config.toml
n_layer = 10
d_mlp = 2688
norm_eps = 1e-05
tie_embeddings = true
parallel_block = false
init_std_down = 0.00483
lr_mult_o = 2.0
warmup_steps = 200
schedule = "wsd"
final_lr_fraction = 0.1
doc_mask = true
train_tokens = 1064000000
MLP neurons of a small language model. Each row is named by its layer, matrix (gate and up: input weights) and neuron, and shows model dimensions 16-79. Each number is 128 + 24 x the weight over its row's rms, rounded and kept within 0 to 255. A neuron's up and down rows have the sign that makes its largest values positive.
Before each neuron's rows, "fires on" lists the tokens most often at its 100 highest values on Wikipedia text that the model never trained on.

fires on: " ", " of", " be", " to", " as"
L2.gate1728 [131 110 132 121 122 126 115 126 198  84 136 114 155 137 110 144 155 127 127 143 131 117  88 114 102 134 106  73  84 134 120 156 113 105 135 121  93  67 100 130  95 109 119 167 130 103 158 116 128 129 106 123 121 111 172 133 122 110 171 145  88 186 113 102]
L2.up1728 [ 87 120 128 108 139 146 137 129 175  93 138  74 142 150 109  67 126  89 122 106 133 126 104 131 104 140 134 103 121 145 104 182  73 120 139 112  96 119 137 139 105 150 107 162 160 117 126 156 109 121 111 139 151 154 141 127 113 114 148 130 136 177 148 136]

fires on: " |", " Score", " "
L2.gate1626 [116 152 136 153 143 111 150 157 145 131 140 117 103 137 143 159 110 104 120 157 134  98 117 165 134 134 121 133 143 126 148 103 121 152 159 163 147  93 141 122 105 121 127  93 152 137 115 152 126  92 102 142 141 180 145 103 177 142 108 164 173 136 109  89]
L2.up1626 [173 175 141  89 140 135 136 165 119 106 157 144 111 119 146 132  99  70 128 114  85 120 138 114  85 147 118 160 132 141 113 118 173 119 109 126 173 178 112 126 120 121 162 104 140 143 146 128 125 114 143 135 133 120 162 177 191 141 153 100 139 125 167 106]

fires on: " and", ",", "|", "-", ";", "\n"
L2.gate1677 [129 128 132 126 132 143 134 116 139 123 126  69 134 136 165 124 144 102 137  98 163 113 117 124 124 140 117 121 146 110 161 120 108 106 137 130 109  97 166 116 162 126  86 132 121 107  82 121 145 101 166 141 124  89 113 126 125 134 124  71 125 135 122 101]
L2.up1677 [168 138 118 101 139 139 111 149  94 128 144 156 157  60 164  93 127  91 132 135 123 107 112  96 135 132  88 175  89 129 113 124  93 153 123 144  86 143  95 162 137 116 160 141 146 118 109 121 141 136  98 111 130 105 121 128 137 156 112 118 119 122 114 119]

fires on: "e", "-", "ix", "g"
L2.gate2660 [164 130 153 107 112 165 138 112 145  93 179 127 139  62 160 138 149 134 114 145 150 132 152 100 157 132 103 126  95 122 178 123  99 121 131  97  53 111 117  88 134 155 134 117 132 134 103 119 121 150  75 158 151 120  95  87 170 129 111 114 129 160 187 136]
L2.up2660 [110 116 149 114 160 144 164  86 134 139 103 105 159 127 145 195 120 131 118 134 160 114 146 132 145 131 113  99 128 178  57 111  96  85 159 108 128  90  85 144 115 137  97  85 114 111 135 133 112 116 151 139 131 133 162  98 154 136 134 146  83  97 150 163]

fires on: " |"
L2.gate45 [138 142 108 143 133 120 146 133 137 150 125 163 101  96 101 133 137  80 116 171 150 132 117 138 169 122  92  94 166 125 130 152 120 140 119 184 124 141 121  66 120 154 159 134 115 172  99 143 140 106 130 136 174 160 147 147 164 168 150 102 140 116 140 120]
L2.up45 [140  99 137 147 121 123 104 106 130 148 128 110 164 124 114  88 143 164 127 138 122  97 131 152  93 214 120 142 128 109 129 127 136 101 154 119 121 115 135 146 132 142 144 115  97 155 137 140 104 167 123 122 156 107  95 109 133  87 111 133 122 164 145 105]

fires on: " for", " of", "==", "=", " |", " =="
L2.gate898 [131 210  92 137 138 177 127 123 131 131 124 127 130  72  90 109 101  97 138 153 139 118 134 102 151 135 115  82  94 162 137 140 155 138 100 104 109  90 138 127 167 136 102 149 124 157 122 146 118 141 115 155 164 130 109 136 115  93 137 175  98 133 153  98]
L2.up898 [147 150 119 120 126 137 169 140 107 117 160 104 148 113 168 143 109 187 120 108 104 133 131 148 106 126 102 154 110 134 131 117 180 132  57 123 141 150  96 137 111 118 130 123 144 139 149 104 113 147 124 144 122 124 154 129 129 103 175 160 141 180 135 126]

fires on: " (", " of", " in"
L2.gate1427 [133 111 153 101 105 159 142 123  96 119 136 132 101 175 114  87 130  98 164 129 138 156 141 119 123 154 125 137 152 121 135  70 192 137 145 126 147 155 138 172 134 126 163 131  78 131 136 118 118  87 124 172 130 131 152 135 207 101 127 120 138 155 146 103]
L2.up1427 [107 138 161 108  86 108 167 130  95 129 129 133 165 134 152 115 146 126 125 129 153 155 144 161 120 112 106 143 174 156 126 128 112  82 155 146 120 165 131 132 131 119 114  81  98  78 153 116 119 148 112 102 147 120 133 158 134  90 106 117 141 109 154 154]

fires on: ".", " a", " born", " only", "featuring", " as"
L2.gate453 [165 145 100 123 150 171 130 167  98 129 162 108 132 124 136  54 125 118  87 130 137 109 117 128 140 144 161 138 135  74 163 144  88 130 122 111  94  94 100 138 141 172 131 163 159 116 134 120 127 131 147 122  81 110  83  85 118 105 129 125 133 160 131 145]
L2.up453 [154 149  77 140 134 148 131 128 118 166 162 119 110 122 161 141 122 110 153 112 174 135  93 144 138 115 110 129 125 150 164 135 133 176 142 143 106 121 170 138 133 136 121 127  85 149 120 120 151 132 125 133 116 167 127 117 134 100 137 192  53 119 138 195]

fires on: " as", " ("
L2.gate80 [176 128 111 166 109 173 107 127 121 124 139 131 136 141 133 128 158 118 134  89  92 119  78 115 142 121 157 143 128 109 113 124 158  73 153 180 118 115 130 150 143  97 134 149 100 103 181 149 101 151 150  74  88 128 183  73 140 126 123 134 109 164 125 113]
L2.up80 [132 123 131 126  71 136 141 152 106 117 140 121 146 101 126  70 137 147 104 120 123 146 154 120 123 161 132 148 127 139 123 115 103 107 128 118 109 194 134 173 140  93 117 139 137 144 122 105 145 139 138 166 125 123 121 123 124 138  89 125 125 120 144  78]

fires on: "-", " of", "/", " full", " average", " by"
L2.gate2561 [ 94 150 112 136 149 176 149 106 162 129 127  95 175  94 148 133 167 111 122 134 103  96 113 104 112 138 154 136 176 141 127 157 144 140 109 162  77 134 158 116  98 137 121 133 138 148 119 102 118 100 148 110 123 133  82 136 132 127  98 161 156 138 110 129]
L2.up2561 [119 123 179  72 157 144 141 138 124 116  98  94 157 127 147  65 105 120 142 159  55 145 153 154 105 165 111 157 112 110 107 132 105 147 138 113 120 141 137 152 108 183 108 112 156 167 176 114 107 122 143 140 121 157  99 152 136 132 138  87 112 142 109 139]

fires on: " him", " to", " |", " of", "ing"
L2.gate1706 [126 129 116 128 131 128 108 118 126 121 158 130 108 136  94 104 103  97 155 123 101 150 116 118 139 145 134  86 168 113 136 156  67 147 146 110  95 141 140 149 105  97 136 164 130 125 172 134 102  99 130 112 143  97 138 108 137 146 120 146 124 142 130 161]
L2.up1706 [124 105 166 118 118 146 137 125 117 159 138 143 144 169  93 132 123 114 126 108 131 131 125 123 127 140 120 128 147 129 134 136 127 129 113 124 104 104 123 121 124 137 109 126 129 128 100 174 104 146 137  96  47 119 141 148 128  93 121 129 135  88 123 129]

fires on: " |", "a", ")"
L2.gate37 [127 151 120 150 151 103 143 135  99 165  94 140 126  77 159 137  69 160 126 139  82 115 142 146 160 136 130 160 113 138 155 110 155 146  99 144  94 147 127 156 111 171 157 174 134 137 152 114 160 127 131 174 121 144 112 180  59 105 163 126 119 146 152 109]
L2.up37 [122 129  95  92 132 170  97 111  75 115 141 125 113 132 125 147 116 113 122 116  87 156 147 156 121  87 157 124 181  83 140 162 151 120 111 136 127 139 109 151 121  66 137 123 147 103 125 189 161  97 138 124 140 150 123 151 209 148 170 141 136 145 130 119]

fires on: "==", " ==", "===", " |", " May"
L2.gate2078 [108 102 116 114 130 157 147 101 108 147 112 118 106 104 141 138 149  76 117 119 119 175 112 128 119 146 135 151  95 166 123  80 119 108 156 141 120 125 120 125 112 108 152 147 129 102 157 120 136 110 146 164 155 177 103 127 185 156 114 135 154 115 103 140]
L2.up2078 [124  92 114 107 143  83 132 170 133 128 143 158 118 140 146 153 117 137 163 111  99 146 125 167 125 152 139 181  71 155  93 123 120 125 132 156 122 144 118 107 109 113 179  87 133 157 168 109  93 124 133 104 109  97 133 108 119 127 141 105 119 101 152 144]

fires on: "s", " |", " in", " by", " from", " up"
L2.gate915 [138  71  97 138 184  72 125  97 149 147 109 107 122 147 141 112 134 108 114 110 128 163 128 159 112 126 167 116  95 152 146  90 144 131 106 111 100 134  99 134 166 158 136 100 128  77 151 108 128 136 105 113 131  98 138 148 133 125 126 190 143 150  93 163]
L2.up915 [ 92 148 148 112 150 129 114 172 149 151 129 131 141 155 118 152  96 131 113 147 142 132 167 130 174 147 106 105 127 143 126 168 175 138 105 118  75 103 107 162 139  98 137 142 120 116 104  89 112  92 140 133 129 111 167 118 112 123 133 123 118 127 154 164]

fires on: " |", "(", "s", " Votes", " Candidate"
L2.gate2541 [122 131 135 155 122 130 128 120 127 163 117 129 119 130 137 132 125 145 115 156 166 101 132 126 100 127 105  96 127 124 138 150 122 114 137 152 136 109 143 157  76 153 123 122 152 165 144 116 120 133 122 129  93 124 127 108 157 113 136 142 111 151 166 134]
L2.up2541 [154 155 138  97 128 125 156 162 120 143 107 107 144 139 112 150 124 127 104 140 120 105 121 114 119 106  92 140 160 147  93  99 128 103 173 136  97 148  82 127 116 139 153 104 138 142 119 120  83 163 100 117 108 156 107 154 138 126  81 146 112 100 149 130]

fires on: "==", " listing", " ==", "\n", "s"
L2.gate827 [126 147  95  84 178 154 120 144 151 104 156  80 128 121 148 140 107 117 109  98 111 172 154 130  95 123 144 133 110 111 186 130  85 133 137  94  97 135 149 127 109 173 132 100 160 128 156 169 140 124 149 158 107 137 111 120 128 129 119 172 116 134 129 141]
L2.up827 [140 143 149 138 134 149 120 134 130 108  95 129 143 184 114 137 105  97 120  99 100 127 135 119 146 133 124 106 120 109 166 153 113 115 119 120  96 123 187 105 126 135 130 141 100 161 112 133 144 108 129 115 164 152 151 139 116 133 142 138 130 107 109 121]

fires on: "-", " more", " years"
L2.gate1185 [109 147 107 129  88 142  94 130 115 111 159 135 151  82 103 132 135 139 134 113 109 146 128 103 131 133  87 120 134 122 154 170 166 107 162  90  96 112 150 103 144 113 111 158  78 158 132 111 120  99 122 109 140 136 120  64 147 124 118 145 123 113 121 137]
L2.up1185 [116 114 123 103 138 136 149 152 146 139  84 122 176 127 135 132 129 157 102 100 144 131 115 116 123 134 133 144 154 145 133  76 126 140 136 128 147 117 110  86  80 140 110 137 130 125 124 120 122 152 129 154 110 164 138 164 140 141 135 127 125  79 119 166]

fires on: "==", "s", " ==", "\n", " in", " selected"
L2.gate545 [149 128  65 127 106 122 152 129 172 132 119 125 160  95 107 118 117 143 127 149 116 150 157 152 118 105 151 156 162 114 145 105 178 140  98 139 106 150 160 140 163 178 134 125 117 153 147 123 109 120 126 117 142 154  95 125 159  91 153 126 137 169  90 122]
L2.up545 [139 128 104 116 134 118 115 100 146 128 119 144 114 111 141 160 116 162 114 153 176 153  84 160 116 111  90 117 116  90 134  98 128 140  84 131 148 133 126 112 147 171 147 169 154 133 147 101 128  89 107 129 142 163 100 145 122 117 186 161 155 160 127 101]

fires on: " of", " in", " at", " represented", ":", "s"
L2.gate1831 [142 119 160  96 148 164 141 139  87 121 154 114 147 159 129  96 148 129 125 107 119 164 144 150 115 131 108 151 123 144 133 130 124 109 148 170 183 109 115 142 132 114 158 145 143 127 142 118 127 119 125 119 146 135 129 177 123 119 128 102 144 124 130 112]
L2.up1831 [127 142 139 140 124 125 148 167  86 153 148 147 162  96 135 145 142 141 119 134 110 107 142  69 111  99 118 117 116 120 133 107 116 142 137 106 139 133 151 149 104 125 136  90 138 100 111 144 127 129 153 125 123 112 117  88 166  92 121 137  93 105 113 120]

fires on: " between", " in", " late", " of", ":", " 31,"
L2.gate568 [149 157 119 101 147 131 141 150 117 109 166 142 173 135 109 124  75 152 134 123 121 153  74 159 121 140  91 102 153 142 139 158  99  91 126 144 130 140  97 151 103 136  96 125  91 142 154 134 116 135 100 121 158 140 127 156 103 119 132 110 108 122 116 112]
L2.up568 [120 138 138 110 119  93 163 154  95  87 111 154 112 145 162 132 106 137 158  96  98 125 136 146 165 118  78  89 136 144 144 155 111  90 152 121  98 115 127 162  88 124  76 133 117 147 159 136 129 117 115 106 151 133 156 109  84 149  97  85 107 165 135 134]

fires on: "-", " during", " to", "During", " During"
L2.gate1634 [109 120  80 127 119 143 123 137 112 158 170 190 103 144  87 110 118 149 141 135 128  77 124 105 183 112 113 103 114 112 147 138 137 161 104 105 113 118  94 115 103 144 120 145  79 164 154 169 120 120 116 126 130 157 136 112 113 111  95 173 118 173 148 119]
L2.up1634 [120 152 125 155 150 158 156 143  82 130 160 161 122 132 120 110  73  99 116 170 113  97  57 122 185 132 110 152 125 146 110 125  97 143 174 107 132 123  95 103 153 113 111 142 106 104 127 154 155 132 112 153 130  93 163 120 109 135 124 159 124 122 132 129]

fires on: " of", " about", "==", "s", " after", " to"
L2.gate2620 [115 143 106 132 154 132 101 103 122 142 137 133 146 124  96 116 123 125 121  88 134 105 125 151 162 129 130 104 106 137 154 154 147 108 145 156 170 113 126 122 169 148 114 126 104 105 122  89 131 148 103 141 117 125 130 144 152 142 132 157 150 124 104  95]
L2.up2620 [101 143 185 144 173 122 125 169 136 110 139 139 121  79 130 101 128 163 140  87  77 164 109 160 126 112 112  98 145 121 126 141 126 123 103  97 142 113 155 125 104 156 108 173 119 169  78  96 136 134 108 111 127 148 149 154 132 116 133 141 116 132 130  66]

fires on: "\n", " with", " of", " for", " from", "|"
L2.gate667 [109 150 115 137 125 122 146 144  95 125 116 144 105  99 124 108 132 167 116  84 151 107 118 114 117 132 135 111  92 149 144  92 106 124 121 114 142 165 105 130 145 125 116 146 139 163 146 149 110 127 139 172 100 149 103 133 147 126 130 138 133 105 151 148]
L2.up667 [126 118 129 136 160 131 142 160 118 129 138 165 144 118 110 129 126 167 156 106 151 146  99  86 146 150 138 137  83 158 138 118 137 101 109 143 112 128 104 170 106 119 124 128 103 141 118 145 137 151 149 148 103 171 107 128 121 122 131 169 112 122 141 157]

fires on: "-", " |", "ly", "s"
L2.gate391 [100 154  75 169 150 121 123 170 137 123 168 130 143 135 135 121 131 131 118 167  95 170 148 133 162 128  49 121 129 133 143 103 129 118 102 156 126 109 101 121 125 108 118 137 121  89 144 100 135 105 186 156 123 144 115 114 133 147  88 168 136 111 128 157]
L2.up391 [128 120 153 135 136 161 124 138 124 115  96  93 154  89 102 126 124 107 105 120  91 128 125 140 123 153  85 107 137  97 112 120 125 129 141 139 164 105 110 153 130 126 151 114  87 135 145 125 120 133 141 138 148 120 139 119 178 112 113 144 112 124 127 116]

fires on: " of", "s"
L2.gate2408 [108 119 150  95 156 137  97 166 140 142 158 137 174 176 103 137 107  98  63 147 133 124 167  96 121 141 125 108 135 134 123 146 103 125 121 140  99 104 164 167  96 130 111 121 151 102 177 148  79  73 166 157 144 126 142 136 160 137 144 148 106 124 108 132]
L2.up2408 [112 109 113 104 121 117 119 134  72 126 189 154 127 141  94 104 122 102 123 127 146 119 133 147 166 136 157 146 138 133 103 129 121 128 144  85 150  99 110 166 130 130  79 143 152 118  85 112 133 169 153 135 122 109 100 142 125 109 145  76  98 144 124 142]

fires on: " |", " 9", " 14"
L2.gate2621 [121 137 132 123 167 120 124 130 130 103 113 125 103 125 100 105 116 107  80 145 126 122 159 153 119 109 138 137  85 119 105 120  98 170 157 104 129 138 134 117 124 131 131 164 119 151 151 149 127 157  90 122 166 151 129 116 101 129 136 142 134 141  89 155]
L2.up2621 [122 113 158 135 119 148 154 129 125 150 135  92 192 124 131 153 164 121 121 146 138 133 117 136 130 116 141 138 144 150 160 176 144 109 181 163 119 152 115 116 182 191 193 145 125 137 103 129 123 182 144 158 148 139 127 180 130 124 109 137 150  95 114 112]

fires on: ".", " of", " |", " against", " found"
L2.gate1521 [139 131 104 159 158 139 151 122 116 115  78 169 151 149 115  85 115  97 143 148 132 159 157 135 121 125 128 114 106 138 154  91 120 157  88 146 113  84 167 175 123 178 158 132 160 112 108 111 111 128 161 139 160 130 127 145  91 108 161  91 141 156 104 155]
L2.up1521 [ 83 126 151 147 128 164 133 112 121 114 166 146 103 117 126 118 136  86 113 111 129 130 153 158 110 145 132 111 124 105 126 172  98 121 118 139 126 109  98 116 145 131 127 120 126 174 121  56 162 144 131 122  90 142 127 137 113 123 123 103 139 161 160 131]

fires on: "-", " also", " as", " to", " and"
L2.gate2275 [ 91 142 136 204 110  90 132 118 144 105 119 108 122  85 110 142 144 124 108 139 157 154  97 120 123 159 107 127 135 140  74 125 146 153  80 108 112 125 105 141 122 108 134 136 108 131 139  95 121 147 156 131 122  77 143  85 140 124 162 148 148 126 122  87]
L2.up2275 [ 98 141 151 116 153  99 147 101 150 135 156 110 158 120  94 132  78 123 125 139 139 133 118 125 144  73 108 116 125 144 145 109  99 164 142 118  95 129 141  73 140  88  91  83 150 136 154 126  99 155 138 151 146 100 175 122 101 134 135 104 128  85 171 152]

fires on: " well", "ly", " much", " strongly", "-"
L2.gate1775 [123 155  98 124 128 124 117 147 144 152 146 107 147 122  99 155 106 138  93 108 104 166 125  95 124 114 101 178 149 157 159 179 109 142 148 179 133 125 146 106 152 111 121 127 101 148 105 157 130 130 113 110 110 110 167 118 130 133 171 173 117 107  92 106]
L2.up1775 [123 141 139 104  80 136 102 162 126 152 132 105 122 135 123 135 119 151 119 115 126 139  86 115 149 125 123 139 111 155 109  97 132 131 115 110 142 156 174 130 120 161 116 107 165 145 170  97 177  93 143 144 172 123 155 127 136 144 116 140  80  98 123 148]

fires on: " (", " /", " &", " ["
L2.gate39 [111 147 164 150 178 129  70 130 129  76 146 125 100 112 142 112 119 120 131 164  75 124 180 108 138 129  90 128 137 133  89 143 116 111 147 208 142 141 111 124  62 117  69 174 100  90 140 128 105 120 148 143 168 157 129 164 144 132 117 131 155 143 169 114]
L2.up39 [114 126 115 120 128 132 120 115  83 107 120 156 150 128  88 124 130 144  78 121 108 117 167  98 163  99 133 102 131 126 148 139 174 102 129 119  75 143 132 107 134  96 104 147 104 150 161  95 152 163 151 126 140 131 138 135 106 109 155 143 111 124 152 135]

fires on: ".", "|", "/", " as", "\n", ":"
L2.gate1233 [132  56 105 116 202 143 135 151 115 173  97  71 143 112 125 138  88 121 132  93 153 135 111 124  94 161 108 180 143 107 158 131  96 109  93 155 122 174 123 103 163 174 113 129 119 118 114 143 141 139 108 107  76 133 152 101  83 111 162 122 123 166 121  91]
L2.up1233 [143 117  97 156 161 136 113 123 157 143 120 151 129 155 150 168 155 143 115 146 211 117  74 109 134 146 125 167 155  92 122 153 145 153 125  96 118 141 103  72 198 193 146 110  88 126 159 110  70 161 112 156  81 106 148 154 177 117 128 130 148 138 146 121]

fires on: " |", "d", "no"
L2.gate2254 [122 104 138 159 114 147 156 129 104 105  94 117 131 140 151 164  90 128  97 189 115 120 128 138 120 138 132 100 152  99 138  96 114 120  93 147 108 127 127 140 124 172 113 133 137 140 143  90 160 161 131 113  82 142  66 157 115 149 167 126 121 181 168 144]
L2.up2254 [111 110 169 129 128 173 134  75  97 148 138 148 139 123 126 144 109 174 134 147 126 127 144 165 101  99 172 172 107 129 100 118 113 121 111 116 137 112 144 113 154  84 143 126 106 126 119  88 111 112 150  98 117 139 141 138 109 148 156 123 132 120 103 122]

fires on: "s", "==", " |", "."
L2.gate750 [127  97 116 142 155 163 101 131  91 122 102 102 128 142 120 151 160 114 104  90 139 152 167 186 114 117 147  91 141 166 129 149 136 106 158 148 134 139 132 103 137 115 110 133 162 139 147 158 139 148 121 124 100 101 146  99 124  94 111 112 179 113 117 127]
L2.up750 [105 145 128 159 156 162 137 110 143 135 153 106 111 128 123 128 109 128 103  95 114 134 107 103 130 160 104 127 116 151 100 171 127 130 109  78 129  96 140 110 134  91  90 106  98 141 106 107 112 118 103  97 102 127 145  93 117 134 111 173 103 100 156 122]

fires on: " |", "==", " Goals", "==="
L2.gate1275 [154  97 134 124  92 147 101 124 121 112 179 107 154 111 128 127 164 125 118  86  97 148 134 186  79 138 154 164  89 117 171 134 100 116 123 113 112 102 109 156 134 113 105 105 154 130 148 111 112 150 149 118 157 132 103 132 133 117 102 146 152  90 102 140]
L2.up1275 [124 137  90 111 123 125 132 146 174 164 138 128 161 171 154 147 127  99 123 117 133 111 135 131 117  98 131 100 131 108 117 124 164  99 135  88 132 134 177 140 102 118 169  74 126  97 120 139 135 110 117 112 117 116 112 121 161 145 157  87 135 104 147 121]

fires on: "==", " ==", "\n", " family"
L2.gate624 [107 182 116 157 150 119  71 150 130 151 134 116 157 108 100 132 139 124 119 104  92 170 154 180 104 108  67 172 128 110 169 151  88 100 124 138  87 110 165  71 138 117  95 140 134 116 115 117 119 119  96  95 118 133 127 150 133 114 162 125 156 140  83 163]
L2.up624 [113 131 155 110 149 170 134  90 105 106  97 112 134 144  67 136 100 185 114  79 134 144 128 181 137 124 101 109 126 117 108 110 109 123 142 126 125 142 110 116 112 131 129 102 144 147 116 141 150  98 147 139 168 131 131 100 135 125 135 158 150 118 136  61]

fires on: " |"
L2.gate1760 [ 93 134 141 164 152  94 143 127 115 138 107 130 113 108 153 156 103 125 103 156 141 109 153 131 150 141  95 109 135 122 144 160 118 158 162 166 126 131 131  74 101 125 153 115 153 130 120 130  90  98 136 131  95 178 149 145 106 111 136 139 171 146 134 137]
L2.up1760 [113 131 138 162 139 119 113 101 117 154 118  91 110  97 146 133 118 136 124 113 134  85 164 131  97 127  99  98 174 133 131  96 125  85  97 158 137 115 114 120 110 132 149 147 133 167 113 118 120 165 136 138 134 122 164 113 145 142 137 121 111 138 164 103]

fires on: " (", " from"
L2.gate889 [126  90 137 163 151 117 107 153 136 100  63 104 115 141 168  86 137 128 121 132  95 119 176 126 136 154 158 157 150 141 138 147 104 121 140 138 129 150 129 165 110 106  84 156 108 134 164 136 150 102 119 125 102 129 146 128 142 139  65  94 115 151  82 148]
L2.up889 [121 149 143 157  99 122 170 101 104 111 137 156 117 138 133 123 126 130 146 121  98 143 113 140 132 173 126 167 145 152 128 174 139 121 132 132 102 138 158 106 130  95 128 144 135 134 117 120 126 147 126 157 163 143 154 171 158 117 100 126 127 115 159 102]

fires on: " in", " of", " at", " on", " October"
L2.gate1025 [105 138 123  78 128 172 143 141  98 131 160 141 113 111 118 150  84 170 151 105 125 108 100 168 150 165 106  76 172 155 174 138 138 161 196 104  99 133 106  68 134 117 114  97 101 114 114 131  89 131  92 141 134 106 146 134 110 121 177 146 126 147 140 164]
L2.up1025 [131 147 172 136 140 107 102 140 117 105 134 143 102 120 141 140  56 172  79 135 106 111 142 127 186 117 121 125  85 129 143 123 121 118 148 123 122  98 143 160 144 136 108 141 124  80 109 148 152 100 175 113 135 126 103 132 112 129 148  78 116 127 121 120]

fires on: " |", " "
L2.gate632 [ 80 126 122 158 102  98  87 153 101  97 110 174 142 131  83 138 127 128 133 158 100  90 113 134 128 120 171  97 118 119 158  98 146 141 133 166 102 101 148 129 180 136 143  91 125 164 110  98  90 101  96 131 119 114 149 203 123 161 137 118  92 137 149 120]
L2.up632 [ 96 157 135 140 163 148  83 160 100  96 114 161 148  79  93 122 146 190 112 110 103 116 159 137 119 131 170 136  81 136 135  86 122 120 101 117 173 115 160 109 108 143 143 147 180 133 165  89 169 138 114 118 117 132 123 132 143 119 129 133 149 121 136  85]

fires on: ".", "S", " |", " CIA", " States", " U"
L2.gate1708 [ 99 129  96 187 162 144 141 115 138 139 151 100 116 150 132 114 130 155 184 137 134 127 148 123 116  96 110 106 113 188 152 157 114 151 125 107 136  81 130  90  94 104 116 104 146 137 129 127  73 106 133  75 139 110 152 130 133 118 117 133 185 139 117 109]
L2.up1708 [ 90 152 110 164 147  71 154 101  94 118 103  92 121  77 155 129 176 138 121  89 140 119 122  95 123  89 146 141 118 177 178 108 129 138 157 120 137 127 127 159  97 142 110 137 131 173 159 127  96 131 104 118 129 131  84 144 103  60 116 126  97 142 142  80]

fires on: " of", ",", " in", " district"
L2.gate1519 [129 107  81 121 145 100 144 140  92 124  93 129 132 128  76  95 127 134 131 147 109 161 118  94 127 139  89 124 115 107 104 141 127  86 128 155  71 121 171 172 128 141 105 128 155 139 106 144  99 153 129 143 129 148 124 164 145 173 118 124 135 141 154 147]
L2.up1519 [ 75 103 124 112 123 109 177 167  99  65 142  84 158 183 119 106 136 145 154 146 127 139 150  88 187 133 148 123 129 174 111 146 129  82 100  92  95  82 146 141 145 120 129 144 120 119 120 154 133 141  83 129 172 111 128  94 121 137 117 127 118  96 126 139]

fires on: ":", " to", " with", "-", " of", " part"
L2.gate2325 [142  92 134 112 127 134 140 166 117 174 141 161 131 183 142 165 130 108 107 107 141 117 114  76 110 102 173 104 129 110 148 179 152 146 139 149 138 143  91  89 101 146 152 159 125 132 140  95 141 125 125  97 160 114 148  93 173 131 100 104 150 172 150 118]
L2.up2325 [ 91 178 173 101 105 153 177 162  78  89 153 130 142 146 120 119 102 100 120 114 129 101 146 145 180 158 164 105 104 134 119 131  99 125 140 128 107  86 113 132 125 132 160 126  72 119 146  87 144 119 135 142 142 103  79 135 154  91 146 115 166 123 112 109]

fires on: " of", " from", "-", " out", "s"
L2.gate563 [ 70 120 137 147 116 173 108 189 119 194 135  94 127 132 157 141 138 132 124 107 107  88 129 152  95 127  96 125 124 156 116 169 137 147 110 152 114 176 119 106 140 149 115 114  93 161 106 119 135  99 151 131 170 106 131 132 164 190  79 164 122 144 138 111]
L2.up563 [161 146 165 169 127 142 111 143 141 109 105 134 122 126 140 107 146 113 101 151  79 148  83 120 126 108 140 127 148 121 124 103 133 131 144 138  78  86 159 132 141 143 148  77 143 123 125 164 155 139 175 122 121 147 126 114  87 123 170 151 117  93 127 152]

fires on: ",", " |", " and", "),", "-"
L2.gate236 [130 137  77 170 124 104 154 134 116 148 107 116 125 152 188 131 115 155 150 157 153 136  98 147 123 131 127 104 158 134  97  90 103 101 111  98 122  84 108 112 111 124  87 111 158 156 117 136  92 118 172 145 107 148 135 123 102 119  75 117 147 152 120 100]
L2.up236 [112 161 111  84 129 155 129 119  92 113 130 105 116  82  90 125  97 155 153 129 107 115 140 134 117 146 108 139 111 113  57  80 150 147 102 154  86 110 143 138 108 135 109 134 167 116 131 109  98 128  97 103 115 141 159 127 138 110  93 106  78  51 163 101]

fires on: ",", "==", " well", " |", " ==", "."
L2.gate1673 [135 164 136 152 125 113 131 160 135 154 127 114 150  89 164 125 130 126 116 144 101 151 114 142 135 131 165 102 127 114 133 124 134  92 103 112  85 128 177 151 110 182 113  96 189 118 132 145 107 154 159 136 144 133 152 100 155 154 163 148 115 166 163 165]
L2.up1673 [121 142 107 106 164 163 144  71 119 132 116 133 133 176 143 149 130 125  78 128 165 118 116  87 155 147 108 111 126 163 109  95 156 141 134 123 147 140 132 106 161 128 177  62  92 125 147 121 141  95 105 103 130 163  85 164 146 106 161 131 139 121 155 122]